config.toml
d_mlp = 448
activation = "geglu"
lr = 0.00522
MLP neurons of a small language model. Each row is named by its layer, matrix (gate and up: input weights) and neuron, and shows model dimensions 0-159. Each number is 128 + 32 x the weight over its row's rms, rounded and kept within 0 to 255. Numbers have three digits each. A neuron's up and down rows have the sign that makes its largest values positive.
After each neuron's rows, "fires on" lists the tokens most often at its 100 highest values on Wikipedia text that the model never trained on; "fires in" lists the words (lower case) most often at its 100 highest values on Wikipedia text that the model never trained on.

L2.gate20:136139153129154112160088107081131052127126073188128136099118113120148100137137113163058131156112106152154114092102130119103085159091083128145154135061151164091097073121096115120144190156081137165102101098162089132104078187139101184118103136100091147122086150168083114111083136152137147122122082102167184128099115063096129161088091148190161110162118109171135071134197123129157146107162161085194085152109147134127079162114125115131135093179156182117121183134146063145069160137134111
L2.up20:134111070140134099087182145092137130142114158144165055087142110118133097101108124097155109136165126119151147066215067155146159068105085150130175141081152103137112135132126059147147147148163131078124143151145097152180095114162154119115103094098100149121081123107121164170183119126064128182179114159091150137124147160123073138095094137125145115110102112164054173117136100079097179107105135163148160104146119110095080080156118100101094178188161166117172132154199137155125104098133193
fires on: " South", " north", " West", " south", " North"
fires in: "south", "southern", "north", "northern", "western", "west"

L4.gate74:138162102118112153158123182138194171133113142168151110199157116138115113126125120156121115100147151157157124122149104165088098152100119103094082157057056126167177102113136074132170164110107113182102174139149116121190102090112160150160120106135079174089127085162141082161140152089106146132144121088142149189101110152122157176164106100111123103122126103103156081167097128119102157162186151155119138166126121125126120114119189160106113093151190169137048089084133034186121137194150087
L4.up74:102083119118129150131115094146075180105059149145130077073166157067168181071154108140113133168183171235110132131092149130109100114165160107201161155159143151153167086158108099170160111160120134133143150157069136086117116122142091105156170089151119118144134074152072131089170133145159128135143162099089084131089161095109130152068102081114116110114094104113179158110073126110118130139131136147138125187124113093094132111142103142135107096079140074094089115178166177112176122124075159
fires on: " December", " September", " April", " January", " August", " February"
fires in: "december", "september", "april", "january", "august", "february"

L2.gate205:177173150124135101075131098149133101171104131069108122110089112162139214118092146155119127082176150127168119121151119169150143079100091155120156123135109089142148131157195182109149123136153129154113090096165146058159119152094160113131098113106164120187142034166088124122168081081093151123163193155168115091124117182213201190141087122070121163132149119128124120143139106112130118068135182118115139093103131145124129087083172122091120165143121080062148155096108143140125119125154133
L2.up205:115143123115175192169104091128110170150098095179137089153187160189115129177145047091119167150143182105145148127133081072104115142168116156148120137153112154085154170152111076048140166132139121155166161144130171151170161116091138162102073103141093128116154117181163113111141120119105109147126152108114178154119173092059129152123141164124016109145151103107131109112142069163108139149089089148140136166132146068156085189134114131105143092099141090059141093121096141148113083093146134
fires on: " No", " no"
fires in: "no", "non", "novel", "nov"

L4.gate371:109099100102069082123120090145143104138175074082115145128201084133161134152144153136171088135062154086139169207161125126063142155117107098176121126167088152127219110082126080156148146146113113056138152150108173075075125109119127143124140175133211134064171080162153120109110112162128119145081099116109175126142199122086156135127110085109135157109191153127114112101092117114143150137159130147145161095152136114136181152100178126135139173106144077137147143088105095093155110098140162
L4.up371:121153147148055131114132103072091165102119130120140151160161116133087090174126135125123124152142110129092131120224159120111152116128137115200122120108141138151116102128074114126051157130148118159237124163157138099133191110125130142109102118046131140081153110137131107125114143227152128110126170175102172113125146120215122128180139079089162167135214120113116114133111119127120106132171155100105132108143107138119077090114087182103135141080096078108140104115147113138071154114095055
fires on: " the", " The"
fires in: "the", "they", "then"

L2.gate301:218082175138137142168143155159153156125041157142108124079128116129065099136175134177114134179152075150139113124096150155137138078158100145160145133111163113115182134115073091160131177146140181136151109141123159130132108108071186150174164134134139153101081104147124051197141124084155199114115121149113114090133105152131141075190034102121145085158135118106129190121175065124108134156144182124144126150138153138133104076146170148099116149139105111153079083173144127115121124155125124
L2.up301:101122149147088111141112130181110134083151131146140145166101128111157121144142159126102146114176119124118144159192098098169146118162110199153146158091139175102080104159129101064141146139139076154145116103050129122110140143154156102126139115074063041166134143129119133100116102154143143096158137138150113176176130084059087205151193130085175090123170158214131114147124137074180134127061095159115129119096097109148120136143099118132088165132196151112044102093142115104123158096092138
fires on: " such", " same", "ju", " role", " change", " like"
fires in: "such", "same", "role", "late", "injured", "like"

L5.gate311:154116104130182150089088099200113095157043126107171125142164146113188072112105134111123165120173151110108044130128133160147111082116186119165226189139112118122152092090137127144136113139164139135151127157147108049135121112132138154159113118173048084084127186162196148150122123106144105151147186143138138169100147097162159142139120103094076107143121138097150088144132114122167153168123145122143139161100109122078117099206144112116088122168118126096108062145138118113181100080114156
L5.up311:101103104103132182134140180123130127123110140130162124145192217131106116111149121105123168147138163108166125212126102127117105138099135130123144071091166099169120122133194093073138211138174140121117156150102091137074123119159187163123077103192062135104115182116105187050075099105147103147092156182167100133145137100116137146131152097103122146204104148144127141114096103100086136158148163199123073067110100124143086135111145138112110114096153073130129086105145161127163131079143116
fires on: " of", "ct", " also", "tra"
fires in: "of", "also", "architectural", "have", "has", "architect"

L2.gate335:189181119152145119129118060125092196099143145126111130106128112090137184103138153118189139125115185120120126129112125100142131151133194143131116155112131131153131065068089137176131143131100052109117116098114114107126169071069136176169127154151104126083096129109068113092132097151135128140088171157150160150084128048102130015155114102073097097136102127158128181158105127053160114179136146103139061148177118137113136128121110165135086160143165128133129128142124145086176155138066083
L2.up335:073177067184134055106174138099182148139147154098147076152162125094198163086105147093143153096115096151107165106136130131101090125144094090142101170113169102099104088154122159150145100134094128064092120169117132144166114149098150181150149082197134068147169078126120195165172105073050140130165175135127146182152126047123103112145112127149110084125091142142138152116125128122120114139079175089143096121143150148115099138127134102128137080135187133133110176095156075084114133124082098
fires on: " 19", " 2", " 3", " 6"
fires in: "2", "6", "3", "1990"

L5.gate362:147114096087090167142122139097073172125101096059121187108098085146149121139106146170111130170115140215142144124133065170145172116121126181108115150123117142173096111136138099144159156168123106103122126126076073146124153144068150163105125161108157098093149111140139101122092088044128134127151093134121131124118144117178128125180147179122178063143133126108144113124128124096186216112118102080161085169089155138103057164157113167120111050109098183117109104065069109134138166102151164
L5.up362:155109116191129105137135131067093216119124180112134100072154180144171158095117073180058121130157161118127100096126088095157130031067091140115152130121110120134125142143116129143127088134071147130115179157142121102176151164120121079117148115095144152150072091189084079108113112128183121164159155178103156109138110140128101151140145116123151105144114155139132185116188118168223083133108098149159092131138121140128150129134109166136139101058147112169138133152107152093091167063183109
fires on: "n", " also", "in", " it", " same"
fires in: "also", "then", "it", "same", "later", "epidemiology"

L5.gate358:130118127109135112112138178102168179135169098171078115127156092085152108119087146135105096120089133056110083155159112115189100127108096129094136105189132076118124129103162091143145134212091087122118111151109184103136127150105102128124143136146122117109180100124130217143141090172160147097097190107129142164137160114109122081132122202114158163171094095135167075142125132074073148185057129098089147152165150056119115123137122170133126183172115076156167159165159143171163128176167127
L5.up358:119159109171131109116105115194229118125075162132119118193119121130161129132114151128101171126106151139159156095108102135112130108152180160114120185142150169148121097141142159108121134161131155114124101054145110147115103148159058089110112104088129105172123141175148135179092156142162067151151105058145133108154158109095159112139130181082077117139164165104095153095158145152073145135178160157110143150139106117151173095070186087149065111080111039159169194091123102117121071141157124
fires on: " The", "The"
fires in: "the", "there"

L5.gate71:104130115104117126083113138144163166173084115094125065133159117144136121166129153082202083120153163130110114138172127145149108110115094168144102166089146141174146126122123161062069169181106140217163090146144098111140112120088156067121112085140121078101124135144120113182151153138103167125108145116107131183147230119061091115103137129074139102079102107119127096146133177104133160108113133063129110103086117097115107070130145128094084127163226168135134162124118126142083116133205107
L5.up71:145136121117189179138116130039116111159154112122132175142120106156149108086206097110138114203077074119123158085174158127143169138109153084114079088149143127130172098100101159166115092148135147113171096151123136170160165134147181106080137135056091121163150123134108216181142153115153142092164135202141113118100142092183101127139174168094109122144114105139070163130154111123144120106152193155090127103137148153075197120129191118151115121120077154106157106156161090123105095104120176
fires on: " In", "In", " in"
fires in: "in"

L4.gate339:138152142154122110024135140088204119100119075112133143159122138129155137169152179147080124150095101088126060141133162168165151127140065088116137014131073123151170165141104098136071120078134142166070137135117090142184166146131135126135055190119136104180149120164197116127151151146130097164108131166139102076109187111076090140143140143090098139129138161141135142132144128126125115123110140127115119145104169171160139104151145139130072069153117167132194142122169094123094151147176152
L4.up339:100132161132144135100169167114094086132060150151103165115102155144127105187090152149133176162119178154148120136132141127215149106110113171149087060177139174139063086097141102206122160154092103130133123124140135079175106175121051150114154097170153141156130090131129133101174089151175165127155098174117130111067102147099125100187094153134109097157160124158110127104159122119174148185136090127174207095129131082135121166146141132165155114174082112092089063126106112082103093113125111
fires on: " her", " his", "s", " His"
fires in: "her", "his", "s"

L2.gate118:201060109127123067103106130091131160099120135065087173093088139116111117141159149128103151133162144143097084146115103165147177139134130194146106095156117146081189145130112095166160119113129082105115109182139123124206129128134125215120158146156123148171108081162096172112104200140180138111117145137126185154157190201081192090168136121117068140093176117168161102121129107154142091132114144225144156105114116113087148152128106100081141116154115118159136135166119161123146156153154144
L2.up118:129131165067105158150135134146109094118094173209165104111136149119129136140120098127134056134198079155113097035122079113158156148177140125124117137147123104152104076173113113156129136089123095147056198135157137165089087165134137112157079086208124159098113072128108116156096096144118094093184133186088152088135157094108170157071117124074106116132106160109123143167063091127074135139099176127107113160118115148172139111096166116154117176090140127161140132120083170149170157128117164
fires on: " January", "form", " September", " June", "cast", "vision"
fires in: "january", "september", "performed", "june", "division"

L5.gate124:121169196089111135126090040106137162054045131191133130070125110099131152130127101153133136095101102153133164157130044095145146132118121184152136106119094111189102157082099114157170195082111141132158130134095162111143126122125155064182114183127164120118130110120107189108168088129075167157130130108174175076098134097128184137137067082149120130134112121104130144130085057096125106138171096145102131124109101086109130125151081131065178119116159149115171132109147096092134145114095097
L5.up124:078156101096125078175139108137078124100163097125132135190078134099165124128119090091074184079087163109090077111150082145132126090125128113161118144136102123104148154127143094129137118174150127160192157175115174078133109126143166103118141120154154163089117103136160163133069097074132175102090094103143135104137167075075157130118129125112131159136116120137106060163152073151077197186142218197122150159140100144111109132156114111106106174175180123156161158100149109094111045133095128
fires on: " include", "th", " is", "view", " of", " being"
fires in: "with", "is", "include", "of", "being", "included"

L5.gate347:105160123154096126151115133152118103063157158036070147097130177132112161089138110103143123130081130087141135086115079126109169124138133163142130148127183106126159144172065083190135098157132105115167086113122135101085156157121170143163145139116166083138127082122113092067153118078102150119146140088125178109152124123136128146172103089136096123169239107095155090159140121140187145113068069124157065192131098027141145067104124129102080115160105147128128150134128165122149100136141133
L5.up347:131170110132183082131140169132139174157111152116148098134098147141122142143098148085091129176102136155098155133137130147108129133104151213109159122164119099124126161165112048095170158145152133091141187089154087114136141115149178095139156102189139141108125098114077141171131103145110134123112142043103157109151172084147105128156148133136112123106038188109070073115121142127128203165100079144112019106163141116079146135147102089114172092160167133099103117122200126128108149074079138
fires on: " 2", " 0", " 3", "rect", " 1"
fires in: "0", "2", "1", "3", "using", "directed"

L4.gate343:130153134154162106115105117125092140074107159179096129147102136146198137118139182160121134157090191117156194141151135158153108137125165119122106138156118145082111112127162173178180176130106143084151077142137141117085139100127132114103143145102112144102119113095090111130119101079150109099069164123234162103170112136204086124170074165064099172137150125123159091125108165125121102154114106114033104155133126138129143127101141147097099155136147135090084148112183099128199138234120084
L4.up343:138103129124129211083120154134178196127105075118106156088128136163064102153069066125126111122119110086137103114172094151158125100162094100098121138133180184159156119066107124141088125147087099148082149141162156197121101136118137124109173102185173148127149163130146142119143146088141208160147193114112169154100153147110136113117089147127100129150158116093132157188087179065051122142155103158107115169112134172188104127154118156139160078132127206150103162128131075135173128145119102
fires on: "s", "ly", "ip", "in", "tor", "st"
fires in: "s", "in", "particularly"

L5.gate137:140105172150179177189064164128144097133137115135130087105135123078098157123133080090122108124095121142158122178111102175101128183089080118103149120151091188062109123108144161069143139226144191149139129149122125102113145128157134082118168188088098149117093108138160117185172133096162128122166056098139067158134152097106088088182125084142146104144067130124135145105107084127143108146101111095092073092164141195077121140116140071091179143143136124122142116174116117097115095092097148
L5.up137:099062117118115130102105153146146113138164113134127124140093143119130091103121094109086146105140170135178108136178135195146177114132153156224116127151111048172140135141142127094037147132127093125137112178166135154105165178098166142145107050137095104158144160134152117122169131120105177142153091107128145125103133132101120128109130115181162196144162134143131119174170138168181199157079158146122206168154143156160190124170071103107113098154132146065096151108147112190076111098161141
fires on: " north", " south", " state", " water", " city", " region"
fires in: "north", "state", "water", "south", "city", "southern"

L5.gate375:145133136184155124153120138071164119143098110104145109107127186160110109135118124148111145129075146142146118163112131105109078107070129143096081090101114087176188139154122119098103146120078096144112102173038111137241135151120107187136112153060115169145128151121130184113115211127088140105107101111119189123096080121131166125127062115158088098163082048136132131107111078096115143071096129145200150124179154070125147135119131133143138142135151161141097145111189114145100179123158149
L5.up375:157115186126056155176184168115125130136128137156132104153130118102138088134154142073121094128150135127166097158118137108189126129125141146125109178118107143151163137149120042192134140120090108187089181161148126124111179158176106151101136181142113126106189189171140074097103147120137206136065068089140108157117184110120128122108083154090126121142136134107118111078048090090135147131162125091131114125074137179164124144113141105071163114158047120139158130130150097178129142143114049
fires on: " July", " January", " August", " May", " September", " March"
fires in: "july", "january", "august", "may", "september", "march"

L2.gate98:100064108131102073085109088193121135189132126159145121131151117120123121136171200175076117111142118123143144086150125139149132156185166161201124143136109103133111095081102129150130094131158187115084131130123113064178119124195139081130098140137098099061158129076091198153085104109111084170133209132102071096072188105140131122099083125074115163115120140108147097121147159156103120136117185128147118148111079082095177113062100071156138161119156104166119116135131121096095152137138144
L2.up98:115099112095112074128159072141132120150105197143146120146153107119152066136162163179101067066154141139134141159168127152139145176078180162165065070113127104091126102095108155126144135116140141137123132108116099078110111116142148095126081123124064140084118111091101122145090122122100126197138192116107113130052164125135125106095111143107061157175130126143119094155143104111122165129126186164174124155071097121128099140079134114135109109116224097137137240110118136110097196095098096
fires on: " the", " between", " both", " The"
fires in: "the", "between", "both"

L5.gate399:155135114093127131133149101108116101170137137191090126211146088114104157112109123112117118119153146131133146169159105144152122084146144141112107142192140120155167156158178120172132182175114132146125125086078152163089135173135092126140110128160130134186133100117092122090096078108112138177153128155158140110150121059126167126130135139083091089128151130145119180101131046067039095177184191129143174071144072102068174143119154075098095144141121125088073138158092100183108073175103119
L5.up399:099076106189186132137109130157139109155144108172090119123133142139153120151110115162117176128106155161196118138143105122180195157170115128101200144143182125139168141075143086139168150167167179124138120119170133128056109097151148115104130128112140091150134104102127125158127057153162155182138164129120095065127133147180178107143108084139085166086167121111205110126117110124094167100163183086096115101089079156102103155141147095049103150184136044122131117127112109158081162111114165
fires on: " of", "d", "ed", "ist"
fires in: "of", "included", "performed", "featured", "issued"

L4.gate164:105107095118124084076128095064130185141128146167178132130150189166144114048112153144131102119112089093093146121136160123140122140147156098114127114128141134109111173048121097094072155125088141183134105114048117130137148138177153080078107170130159148161135097139142191167147158135065110102154141131134139196108128132108117171126127153141105101166051153098170117110154108078093122112104207096148064086138105140130094087141075134144077163130104131067101128132081178106098172090126087
L4.up164:190081131121075120184129143151176085061153111148136149164185108186126132092109118128123202122065116185157121095084136110148135192113113102162152100109072090157110125125187137128126164142180054161091136109102149152149170102150114189042110164069105138146115128125091166113122139133137144191152103133132151117124087096170100068115103127128046127205143140099140083173106152140118134136084128113122123117106117120102152129197094134159144160104121131109107119113148136146124140208141117
fires on: "5", "4", "3", "6", "7", "1"
fires in: "5", "4", "6", "3", "7", "1"

L5.gate220:048111097152131089103144131098150114132147178074132127138163112113167145149132128094090084125105166147124098167136132076129119162051132123109163124102091172163113142097067137200122123166127120156098114111103136119117164116084197188159133096175066115123139123147077147157160071120127122090129185090126138083177070115174103116126166119162141089149164128130153112169125126096125126163066079151093181139187128122168102148175081082129086114162153105143118157205108156132160067150143079
L5.up220:078100101104150194101176105033181149124165138098128122137138141162127138162116141133159058107144125142140133155134115119159099088119126175114140103147096124153122190132120115163123173093186143179114069115114092097083105075147162156141133076124125130150159165140091156148113093105101081079107154096143126113146064066148137105107143114124132147132122137049076130142155160135158121123115040199159178124147165098137174125164114081154155122178149162119078144112121215132143091183106108
fires on: " 3", " 5", " 10", " 0", " 6", " 4"
fires in: "3", "0", "10", "5", "4", "6"

L5.gate8:137176160212107119123108125125129198137142139131172140129100118082117148148073178123095166115101183193133124115092149117124179142150152144121095168138082108134044124140095148113118169161066099170181142123120245105175124114069150094085142158153111098155094077132119123111089141087144127099174116139139140138219131170076147148165151146147161111133106212137115115133150132136139145185147133124146138084118184140115126102165138139123069131147135124069158078133114145120121086144157152
L5.up8:117078078076172073162106090100071205122163088132161124113098132146128215135114160091125145073077117168165130136035139107123114135135124147117097114140114086076094165159128141103171136158136114113131128149159154121203105128137047109126108078145163099162121140125143175071135126091141107150120174132111120130173149126129170215113105052127162153123156155124097109118117122196128094144135082122172145092104142063143125154154117115070108195164099143137145086138119118099140125164115128
fires on: " The", "The", " Her", " No"
fires in: "the", "no"

L2.gate363:130122104156133099140170096170163124114076145128128131172141086140128143105110089113102124098093135102146147195142142125081159133136145134121120158110087099154123151116030125122118101176100131153081128108186148134173119196143088139127123201171069138152151111115117133142149116103068107126071152102097069098078187076136101127189112151157107047123103120133169097110153126134155062137124198168116087078181153075116100124139125165147125077068166164154170177144170114110143093138141164
L2.up363:087113126153065136158081090133115121153133213172165108197144162133156118101129126084083169118092140096115073154151170151127131133114167113139175143113161173123118180096076099154132198101170125113140114141150106092154112168100175120109113135116108141146155214179067135179109089120124158114122190145101109094125135047109128116109179085172116127151144109116126146094101114117153073123116194162108114114142117091106140156137121122163088033154138161165148183127185157163137175128112106
fires on: " 0", "fin", " World", " Republic", " medal"
fires in: "0", "world", "republic", "medals", "financial"

L2.gate26:116098131083053096101154078107091133102120103120136181178091130104090165138176096160156181114148146138145154168128094110130161168117144155156154163168115110044100081176161148146118133143110145060124146156095199127155098146119118155098140166087144203171124179077080123154157115093092105103129144156148163142087185109074158075131122127119119134123130184102148160117178108117147194082161096148120152141139094148155118183133090072112136155149152095162149102066117107095111071158148156
L2.up26:151107138150125127108138152124136148166131143085102143129157164138103090165143177150118050167115121143211158106108115127116111142080125062144171101089173128181143092077118052147117165176175142124165162090143129105119189142113119121114095116171102102106096079094192158127087083135163171143150174174073095110114134143140132179141109101122171143131110144158110113138133152137132052164082242093162081102129156140102124163121130147175123114140100169081049104157164141109147130130101132
fires on: " the", " The", "The"
fires in: "the", "these"

L4.gate183:148169100126139098056118127094126151069155155126133092160051140107132126162117125142106158073154137141100101118129133073115180139165161124155126140111105135101079096059149142145058133149185120165139110143133095070146190058115159125154106206123155116155122134150128116127133115142142163190125113115147105107122107124124081035137125119114117129158144147072167116119102180140102104161139170123148132085209187097103134163129125127064095141169118120133125143197058167147075157187120102
L4.up183:162162105143103144104194135156117097157158117103089101144086107161125098138148118141144139128124154130142122072095088154084124057162133182106137103121147149145092148122145052140025121121129143164094133152103173135145219149186080163137087183144137134222113146131079122133122126113148131148108147105114181119119098138104080124116141180128127167103167186121151115103155120150097082127157132164102141071148129122125104199192134138078115152134151062136175141099148172153106198139076142
fires on: " This", " His", "See", "ence", "G", "F"
fires in: "this", "his", "conference", "see", "goals"

L2.gate121:096143070144125109134134111107109194159120124109150123141105170100176064151124108107077109187112060144082176073109121093127107146148179101150111141105123159123112106129046124118144085103109086157143160134083048093083111121111158179155135168106102122074190107091123097153148125114140128091125124140157159150145184050177149181144136141127107111136139167132128125106117151099111102103121191098114141148193176129119159214116106080146093112133113152153102093147088214150098153106140092
L2.up121:162108122178179151150110058147108131088145142099118103162046113187131169125151172139120131111106169120145110155125100165116163143154106201181071183130109148139167123101127161127111204119111154106128096177155089114123161083101175123076131129142069110177123162153096130119154115131122077166135187107067120105101078057112106052142176067162206114131143133164137169137129129109124132112123125112114185125120124182123114104145118106102141110081155099110125124204158154089154119157089142
fires on: " 3", " 5", " 4"
fires in: "3", "5", "4"

L5.gate99:123136124103145068129143112092105128118166113144122074188128166142077121115106155113116147164153138171181116183133084101169132107145112114133110088127101151059175117149143122106156109093134149044091141168122119123169142084108085113133095195135159106172166130156141151083151141145091059061131149106142154161154139142123086087157125183120127110133084101102086144107092145088119181151153064165124188165190128093131129139149080124133159116112170171091102160162113098111160142184221184
L5.up99:134062114158049095107129187168122185142129109071101161133192091117110099143167148166127187152080136099146123111124156119157189141137155156139092115074108109173127082119160113093147155113117171144155098174115139109127167101139150170154195150149134101090125133180141132090027114109124180112182146147117107099115144101148074152164103125104143187114161107148121113151123136105150141127133070151122176101143076140119069125084143139054073140140182108103112104084184088113154162152100122
fires on: " his", " her", " His", " their"
fires in: "his", "her", "their"

L2.gate250:133134121127126156140121143121117102140178127109148186126114144163104141125032145112108091138107122133123056138117169167118158070083138112131070142193075198059144110107126142115207136115110136150105134142104155098067160141127116147151146141138092149109125116066145114115072139086139094169096116135106126171168117078137151079145115097120121125159103139163195108071100157154138081161186152177103112251110118170152102139140080088072124106100101108141104114135134116146124178095147167
L2.up250:130099125141149171117100109089158164209191125113101186076120111064107120126094150173124137171079091120178101132103160188165119099158119153131121110128165134116124138052143152142188181133098131130141106133149170135112148131062151135105142172150095109114118145090122125123120099120077102144101116138094153105096155080134134214155084168203166100170101103166162123103100121105150153136176098120145123160015106093164171090121115140173106133105106100057122109128127132099125135081113176
fires on: "il", " of"
fires in: "of", "railroad", "tamil", "railway"

L4.gate310:097142096089073063149182127127097119081134144108118121158101164188114172137152106162209138126176151121159153132119106118146086172087066161170154091163157168182107098129152089113125083094102165178095138158114121226197138165132098133130147099137122109135168079131204142122111124073122137113142127148125156107114149142105135136118143104060128197117157129134147089089158137131069145085150098110135115161122125113120079167157160112174119166114088146175146061100183126144075094142150131
L4.up310:177092108122088145140080156112106170134117084149153212165167106147111116097124199123182130144109109138060121065138139113117066125170150147112105089105108142147106098159136109117056108181131117109174123146206112155140107138159068124152123106122173109173149147123166149134156105096065121165153119097152139159125127112180181170121179138132131177167079134145097134153154107133166119145121121148132052150101119118118121109172171109065107105126193092086052179109131096177133144082163103
fires on: " their", " its", "er", "st", "ers", "ry"
fires in: "their", "its", "older", "householder", "was"

L5.gate174:118115077110182101189160073153072125141106070113164117145127106136087133095056147138125059159119134179115149133133161121153103132135128121142152108159151185154146195170101075152154080129070101114137165090111124076131154177152145117195162109078091100154167096180161125139122101129120135119058156141125115110158134119131161102122104183075050113127113179075147130139157135145133132121113058118120143169148133143167125134126125224157129094197148179106160097154142138141099129138140185
L5.up174:132134157136112075123098140116099140122125121138141124142081115143118137165096148122105144173133172113103165131088098178162103139125159120179116092129148101170060094160190133167094144162125151154056068173169121188171143182116120106072133111123142151184134108133145149158187107154214171150136133127128059178106097086107066114082107141128110163125111074181089098137130157125126093111204158133113132053157125157085171167104185084151128115115125121135141126153163072154157168125178159
fires on: "s"
fires in: "s", "its"

L5.gate242:117106104196125163131144107120111151169089148144171198090171142179132103095122088103111139189148088087133182138137127141106145061173123152160101072062110155078149143171153148108166185103152133143134069061103148216162120155103146127092125146097162105140079183131061122173152147146120096140124145120121136146142154152147090097183085134160167140097046130152117105130171140143152139143141173102091144072143071124143139124109087144144055151144108160128094155101196119117120138122123139
L5.up242:169170136082165126104122124115099166168108137142093156163126158134184145129148117070128138130096124160084067136124123118149160149150130167076144126069190141097140122069110127151145150138127090116170109086178117212112175123125132235172122109087140088133101149133168108113154146149073121131126138094104116111174149175058141094105135135089130167178118105153100059173153144119115157150072178148087146107111146123139188135148094180121179133142145108160078106127215140121063142112140142
fires on: " In", "In", "st", "in", " Win"
fires in: "in", "gladstone", "win"

L4.gate44:123034146097057114110084127172129137158146158087079144109116163123172171113138116141119114168099066138157106116177158166191187127116144104097133154136133128152123113188140091122090121126077153089189112124122160076129110104153161110149157111116143195202131104090172109160147132135099130110164173154186196140116127122127142135140149096106150159168164197107195100137151093103085131171119111146151161102134160160075141197163107145100118104129119133158082150095078092099197134123099143
L4.up44:100109131102081137105056125097114083114119181129096144188163101079115099163155116136163158198088123086118122166109144077164132176154093133102137095151151147130165170102126155195102102148100133134127142118152060125111094152136160139140150119140166079154124114108167089082112120161144226122077165139129135147148099100155115088137160181162110140095174154180133126105149171103172175157132156171152159112114106141174205153177117115127160037144133088108082156132142144130140103081150065
fires on: " John", "st", "est", "fe", "Personal"
fires in: "john", "investigation", "wife", "personal", "whom", "mcdaid"

L4.gate329:143125131119090162109134131100098149063109146084160124147136125154109172154147113050062159146150108094180065167109205138135112159150123140137159141137123076150103085119090084119102095108115034124091193132122112137120093150125125166145135112166075150135122074138140137137099089068083087122080132132093167135050170081117042155148088122133125118155103168119119158144175082097136120133100152154084134119124110112146145081149106158202131167167115152137112153103108171157202108110099103
L4.up329:120128178149120127142103122085132114081116124120165096132136139147055106159112103131109109173189150136217119135136153134155174155124121116185160151114098132141120095139081109172125099162113123093168160101104097152131095079118111158129182139152071113124089091153086096103084098113116043111135142124134173189077159073106056158136132122147142119152102222134104128126177123092105140173163173142141121126169127174142110072107145060142103091098140149158046097143137174179178166120130143
fires on: " 1", " 2", " 3", " 4", " 8", " 9"
fires in: "1r", "2", "1", "2r", "4", "3"

L5.gate186:165086174090116107113149144112207136060074185107137141100110165133139130127149153109100151121117124130095155147090164111120097089171167172174127123102110162171153129137163086116127119113066115089102122107126142108072126090150157149197139194165155187073089176128131120139146135068099121152153114170164070130090105166153127176071096171133193084140165129076100105144140137115095115079140156144098079139090141123152138079134123173150090162180082148092120122087084132139194109157167121
L5.up186:185144147141027144088140154093093102128145153128110102149158119103124129100122080132135089189046137065090158148179157122088132058157090135119085146163130122155113140116112141108147176112162125122101126088103110160134150079117112091191159098129164123147158109116164077116118185133162092188167112183141221107092132120146082109093060096124142178107137098159098084104111107127127131146120066133146159136107101158101117083136109150171093122171152119094064071138110116165081118137132102
fires on: " released", " announced", " said", " used", "ver", " wrote"
fires in: "released", "announced", "said", "used", "however", "wrote"